config = dict(
    n_layer=8,
    d_model=256,
    n_head=8,
    n_kv_head=8,
    head_dim=64,
    d_mlp=1024,
    vocab_size=2048,
    activation='relu',
    norm='layernorm',
    norm_place='pre',
    norm_eps=1e-05,
    positions='learned',
    qk_norm=False,
    attn_scale=0.125,
    bias='all',
    tie_embeddings=True,
    parallel_block=True,
    init='normal',
    init_std_qkv=0.0197,
    init_std_o=0.00492,
    init_std_up=0.0197,
    init_std_down=0.00492,
    optimizer='adamw',
    lr=0.00173,
    lr_mult_up=0.787,
    beta1=0.9,
    beta2=0.99,
    lr_head=0.00639,
    grad_clip=2.0,
    warmup_steps=459,
    schedule='wsd',
    decay_fraction=0.399,
    decay_shape='linear',
    final_lr_fraction=0.05,
    batch_tokens=16384,
    seq_len=768,
    doc_mask=True,
    train_tokens=140500000,
    steps=8576,
    dataset='wikipedia_en',
)
MLP neurons of a small language model. Each row is named by its layer, matrix (down: output weights) and neuron, and shows model dimensions 128-255. Each number is 128 + 32 x the weight over its row's rms, rounded and kept within 0 to 255. Numbers have three digits each.
A block is one neuron, or neurons of one layer that tend to fire together. Before each block is what it responds to, as a language model described it from the Wikipedia text at the highest values.

Wikipedia section heading markers (==, ===) opening or closing a heading such as Geography or Awards, plus table separator rows like |---|---|.
L2.down781:183112195130168124120179158142016118165160144105106142139116171144116150131089129113117145197154146112081129164164114148140066116048147200129066137109130191114117094119113153138127166106113133147108101172169147126145119171157103077133117060148149084090075103241088119118062144134091117146159111094117114155151096139165126103174120104148117147121112114163110149125123109098130116114128

Short consonant fragments that come second in a word split after an opening vowel or prefix, such as th in A-th-lete, c in a-c-complice, r in A-r-chitecture.
L4.down67:180123103137111179128148116076177152152141151141131107085123127159134134112113177146061101085203169109189128133186166158161136153152106099128148104156103114178100104182170087100160079098113126112138085127105113149091146147118158155189164102166054122152123195113184092161085144160109138120134137076088155123130185090183080140160181098120147135163127110105147092115138068096114146125078
L4.down148:082136129205137166115142146087193079126054118042144113150182117122103148126160130114139062112105124149160161153147083133111133139064063182092133126161163137117046126099181116168154089119098123126115082118121143134135169128181157171140172110113142104128124146072103109136087108126148170118130100175126150182101129127113099116140161127198191154120108108110127094085149110071129133094137
L4.down185:065084156150153162130106110155121076144080136134127147143114140126129104109136139121151130150147173060150146132194073115116165142163130132173118086125116130116128105133105085102144144106131099125176091129090170122147126141140102136098202118146135121145107100111104166170098129134128139077091095123117135118165161094165113159147149096217102116149161096114102136107095189131141124075130
L4.down638:171206104148143119121124165128148091078132111155123151087094151137156194104090207108088124121124103135160156123144184089137154096120150155089169067081091146129113134161120192146144092116112113165159183099112131147098132182138174166098103159125085129122127078137086120139130144155123119173146113136124150127134139113142092105121176149125120130188137131160118098104112111157140102129108

The second letter of a capital abbreviation split into single-letter tokens, strongest on S in USA country codes and US route numbers in tables (UK, NY, NBA).
L5.down92:136104136048132155100169117158193094191106127110126134151059103143254131108090112141144111174110158119179131141081111107114128130139091091136141169118103099079137115154163179129063090145162115078136130134107090119070136047142147147075114212186148124097128183123132119090174078108138134114159112133135157090153152130042172152104158149142135144167117082091140164180131113104097118084115
L5.down115:165129071110103076129154127190091111140120083082150116115136141145156131054107123137103195120091086090125157144127110070114116100130142131085125107110145173105133104091147139143157139153122120096126115160193099141154165140094126102121158151107167121132169106177118109051179160124193126133118152121143100059133076184142021080182138138151118109084166150123086186111136128135145098137159
L5.down118:137161144089177157132101091166125176079129174117125147137071149102213095128090143172130092156129130120152152156228088188123102087104060161167133165138123160097163140092143141118147176126177151152174103150135082091060138099144092184180121170165151133104081120148115072084122071104129107170082121134130127152047168055107112139071111140173126133101168123107157158110144083128115158152110
L5.down186:101155153081127129145101184187197047144159113143164128171120081155133087139146145116110109082131162117127113110101155133138124091185107119170128110152161182165177166173118103100157152098143084137092063145084150112091143156104106145170115122117120147148088073110119100157088132115130126115095128100134080129120166133155086123110184094044091131093139164127184085129200079090113154116121
L5.down192:127151067116132110133124097111127096139143128095108211149099101132075122080112141115159143150130126088134118122136124109168151141134102042122106049104169044117078176171160138145081123149092033105129209123157151174108217159152165152182143150129145146113134173115176149116078093138087172101132142111107094129174133137077054096108139120092167128140151071083175131133143148097155165145088
L5.down317:131153118146160107125120093146139135146139090118127169184142105076171097119101122064175128149116135125115140169132125135156146125189127069197124108145107121139104151217127190089147121107104148169112120143091119106202084192142122137049216147154106199121138143156113141133227112104156167103151041107144124097119121127125148100081131071107129125117114117158132137167135121130124134101065
L5.down516:126121122145136119130087179139135141139077127101096151130119089150122115151106113159181126160105143156204125148165160161134092090103158097145184160062153174102164120117144169152156034124142100105137108102144132155190070164142138118077207184120095087091159067191082082079111124143107154148118137065098102136149158142119158043127058123097140132167130101100096147159111145158161129151180
L5.down577:194167111128153143123120125142129114141139103171118131134135084175083135115110093115165151146142179152141105184099099058103063083161116164114118149065127075190096139178099163079164149097152100151086125150109063177134114192138129140139143122098080149135127139103134137166095093105143118158128122172135146108129118133139156151076172095104104149103076138092122128090142153124161132145122
L5.down675:190160127121141127128165091143155142154077106090087116156144099089137143118088077136144111133075127077126140149120163144114134150101178123143184105068065140087180101128059121102126095158154108107142132096190114171160216134149147105138161166068144140087112109198090106100119118106098110106104123093122137146082078110126143099120116150127153123164124056142078154173165103113172105109166
L5.down679:110089059187090141152092122189112129122069173096187149138163101137093128161157154083110147123125145138103128140182128096089111113168080153130107091155102088119086086097174125118106085049065145145118156201105090097109115112191193149139107165111124205133166178088154097109095107090166143077116125126140139143069147090139141145105057111149118091068148173106174145128146120156099103132163
L5.down687:145153107173079119073126131175134144140134141117120115142135066149144126119120168192164150150093173114148125133109130153132122145168168076091133109074088147130186148173087144149142028097097114123120169063142111153125121155119150141133108129110097130086102124158121132123155106108130149122110099104128121135155103085129125073179131140135113113195152119112095227126136091141170116120185
L5.down691:123177125071134087079116131143149107211105124161125079210130128109095095114142141128152159156111221083122133115104055174118105118163173089128106097044080084058161101120085194139201115100151098149179133137112097160110152159144203130130130131107062126163090135176146173105154081156142057131139127094152117162095094131124133060126167138145117102132142108102146155145112080141140122148133
L5.down775:104108127058165150101095105129153145186113102117146151189120146127151092129148113093129119142140113127094135094117109142141100142105130153163150113084107129157147113112052119141106115170182122076123111138188132194080147063138147111098128151155119166131153118136124131123168186136135131143079195105130195113138177107169124160132087119128126099052111120101159117132075119096113151145141
L5.down870:114075127168112203112129097116140050146103096165108141170103124127094126110177149158138121191102091165125171144107119130111142103105106141147115121108159091119131137168115116098143117060075111143148104170104146140147135087170137099160114173090104151120150114180136155151161141112108171132147149143071163093107165099160156121122162066136133109088115207083121124143191145149127169081122
L5.down969:084129105120082099113120053106156146140133089107179111206109118166128136117176115166122112087129139174165145108123139113152128041141130044114177107107206100157145090147093185135105128135142114163104108132084157110076121108149148129144159177167219142129125139143136125088137005157166164183110117087172154111151184165121092121060213116105097089181103129156153141127132150097147127104131
L5.down1000:130160124131159141101159132133099120177133117063086129131128146097145091110080103163154088109111101106153112118140170182093160104121179107152115128062123120131200104141119116128082094138077090165152112105136131189130149126153132096153172143082090132098083135150094145095122091123125120150176149082162154153062130149134157035135143156107109128180114069169101189193137119131172126136132

A capital S token, often inside abbreviations and country codes (USA, RUS, MS, EST) or opening a word after a heading or line break (She, Serbian, Singles), mostly in sports tables and lists.
L2.down759:088135128095111127100104182140156149141135108117145147157149125094096152120145125132112121071142163106091128170105124160146122104145117136194159129128131165126131123104117152145114171094052125161087112211112101122120156079232134132099143082138149131166116152162103135154088144120116124127154083116168141151174092169102116182089111061139141105085164174083141131110101120157146128132101

Line-break tokens that separate Wikipedia paragraphs, mostly the second of a blank-line pair or the break right after a == Heading == line.
L5.down116:194086142117129117100091117135117124122173092123062103145079148111083164120117165096147120151110144172166134134132147095084168138097130093075133146144109095100137148125072093184158128098095161081219193153121170137151140126129111070132118142122124000175149138168116112127149225181125131117171136142131153126114109140142127112188106090089128170100082140212113169137159127133119104077164
L5.down135:154130114127117127140137094125126126120140130110116143115136156123128155125114140105148096148126136123108126139131151137121117117109123126119130121132130126126122152127138145136108112131117140136105106151111143105154130137122119121134133130124138093097133128116131113139097255131121145106136134134121118109137131124128123114163118118160126127105119113115133129107149136123125112138128
L5.down138:145117100143135143120147120119127122140133137123120131104134154088129098070126095142128076133134154135140136138129139162132144111106107091138117096166111107103155130144124148139119123065133129132142109183140146123128124168117104135158111110097142113124132115105143139148150255126118108123147136091122135129139105117130108121146116122136129126082103130141108090120149152109144109125146
L5.down166:166134089148120121135133112129125145126127145116101155101129152123127135123112128102156128146107128154133100134121138138128115134120131134125129137121112106120116159121117159140125110131112127130123122162121130106167133116101110137131122110115125095120130130110150122148113255124127121085144122130116117132125123110121131117171100117165140141100135098119125124117130127156132098154125
L5.down184:152116138129129120127162136126120107110165146158105112123122155109103158121102122112107088145123119093164133121117131133138139098114132120134128107145136169148098142141114136135098130105126098109129114112105157140145135126118102112100142091162129130036121149154109142147131255102120101065128138133143134118110113102140118087152115135177110117172102093093144093114126161133119085126134
L5.down310:157122118081083163178130144105163179144161148129140112109102141135175130151090079137150126135144115100149177124121135141124121223093182083108162103170128146078117098160125147085168226130139090108142036099167129140184094127084126189128167099147155109098109152089085134143124108100160085101122132161118132155152150155106152081137105167117157178138139107162158145115098158083059156153144
L5.down458:110128107086160117087222097093101120121067123133094188152157125180147142149139160178129094149120166116109192123143181170129057116089088185164127150135119151161074151129162063174105104083116166128129154144142126142129134147159144139161148140130155122124109144169042070089020166072071168160159155148176153125097115079146122086126124125129084134074135126112164120097111140096191185115145
L5.down484:130135100122095127215116162079158157110145138151093155097175125120117131150111078148149110117150094117176141111134128148128143255076170080085134109142160141095119098141143104168152177096121117112132076143151121152202089131091095143092229086157151049153131117126101160138105244117119102128126139153125155161103145121106172106145078163098169150116127114170111116118104162085089117143147
L5.down547:133122112107133140227112168099102125112146102148114138100158118164090133143082072150153087108136032119162132142128158108125148220130182066067102141187117153093106111156126118118145209097140154137095086113151131197147128133102098118080187105143145078142150126127096125125102200092105116115136140147163110148105125140087195114129093171119156151161131079154103087126119142081095124158138
L5.down581:094079172088120127101096103130151138082125113161112171151094140145099098183133175151169169142109147149116102121124154142111103104132069129139156159152141084149118094092125113113139137087119142159170106165111108109126132170156160172103132112131071095149071140138065179110151105170146091135152088079140150103137112092162174191081125095126139092147177154118150170166149147150142095121100
L5.down598:109088142125107113079131123115100090117149101097096167102106114090102155147167153111157148178138121134137108163143131107124127081112218118135072107095094097114146110121114107175168130124116151122198125180046151098174160150178088078067132088145121037167159127160088104157093255146127106135130163074129119082142111156135143155157152127130147112110128169208129127142142133121137111123169
L5.down822:131125076143130127151156181129099133116190141068068124150110161092106202084142088128136167097170138123181114125170101111109119115135136082190109072107077103085157151132104160147164096125121076161167124123112127147169090132108127146176142141097108050221124183127145141137151154163172096111133144105118086090096095133126215070102109163156098102123151137113098082165106155131115110149085
L5.down884:148133090142130125157143129116121132128133133139133136106137144130107141126121122122150100145137129136135121139129132132126111124109125105130137124126137123124121137117153126139128126129099115132115100138125120118158110147101105126128139129130134100123130124117140139129104255133109127128148133150130130128127126117132137094149104117164128139119134112120116138126129133125131108141159
L5.down903:118105082174101129130081091083116121138129128099116166112097160130171089139143129165187115156200083173148156101115146130142176171118132100102104145141173114118134090123136142158137121085095131102120046143145117156079098145154031115102132101150163139159191136097195131164140255105136101162106128099103177121110207110151094126160182144117162151103112181120129084133108151081146183144123
L5.down966:167147051173137187119087132170118138142121114095102094110066175132116104121134127073129151123187123139106124194120138091226108162127110150118132138130093142085161170080119136116167132101094088166120136220130125133114138151124156134142162112103100061181144129148061097157095241117119113125133139098082128123107147124119189177172119170171102125132115164132115095125121115144129116184134
L5.down1018:109124080155081141163109129059133140109143129102140148131089105108213152120106118135112167143168074089141152129116117089141142230172201116102112139132134161088127151144105131119160194094142138115093121159102124153148116117107123117114155080141131129237130165129084139178120238126122097079084111146091152152153196107135173160119096173127132118112123173147135096122106130123071083126125

Line-break tokens ending a Wikipedia paragraph, right after a sentence's final period, before a new paragraph or a == section heading.
L4.down182:127118104133105139132131137130166136148161107105115133077109107126092138115110093122165105140116110158129108111118106148121139184107133132144139121080113153103122136139140147207117151121121153135129120143102118122207133143130104132096158105092131076121148105134146113101135255141117124076175098137124094105155134161136149139161102108134171120108108092134126124105157100068133108138166
L4.down328:214165127136116081105189084123155086161145163111109179131122155138095190117168152098150134192131188126093076113092116199089117127080190145203133118090085088135131131114120154163143095127127143114202161187135175132180122165181079119124136103131202118160133085177127095081079255106105188074146125126181121087102093148146118140157130127148124108085097110116123113090139113101144154115121
L4.down495:127106120125104119120115122139141135133134124113112131109126121122114119126124122127144117136116113138138115132111128129126125141124121126127132139134115122114117116138115133152115140121109132142107132122125137107158117126128136129123120124135118101105141110118144120140128255137125129106135129111135091129133126121123136110153110125139161139123130110129128134105141116141139084145124
L4.down903:155124128116137124125148125123134124150122130115108125110126142111109133138121114119143139143141109118116102115116128130130125115121123125105134116124137119130134131120118131133120116153102128139132093133116134124132122135122124135134146131107138123091116106113138116140126255141121120131147124127121139123115133120115122114142122124143136119123114120124126135115135128127127120127134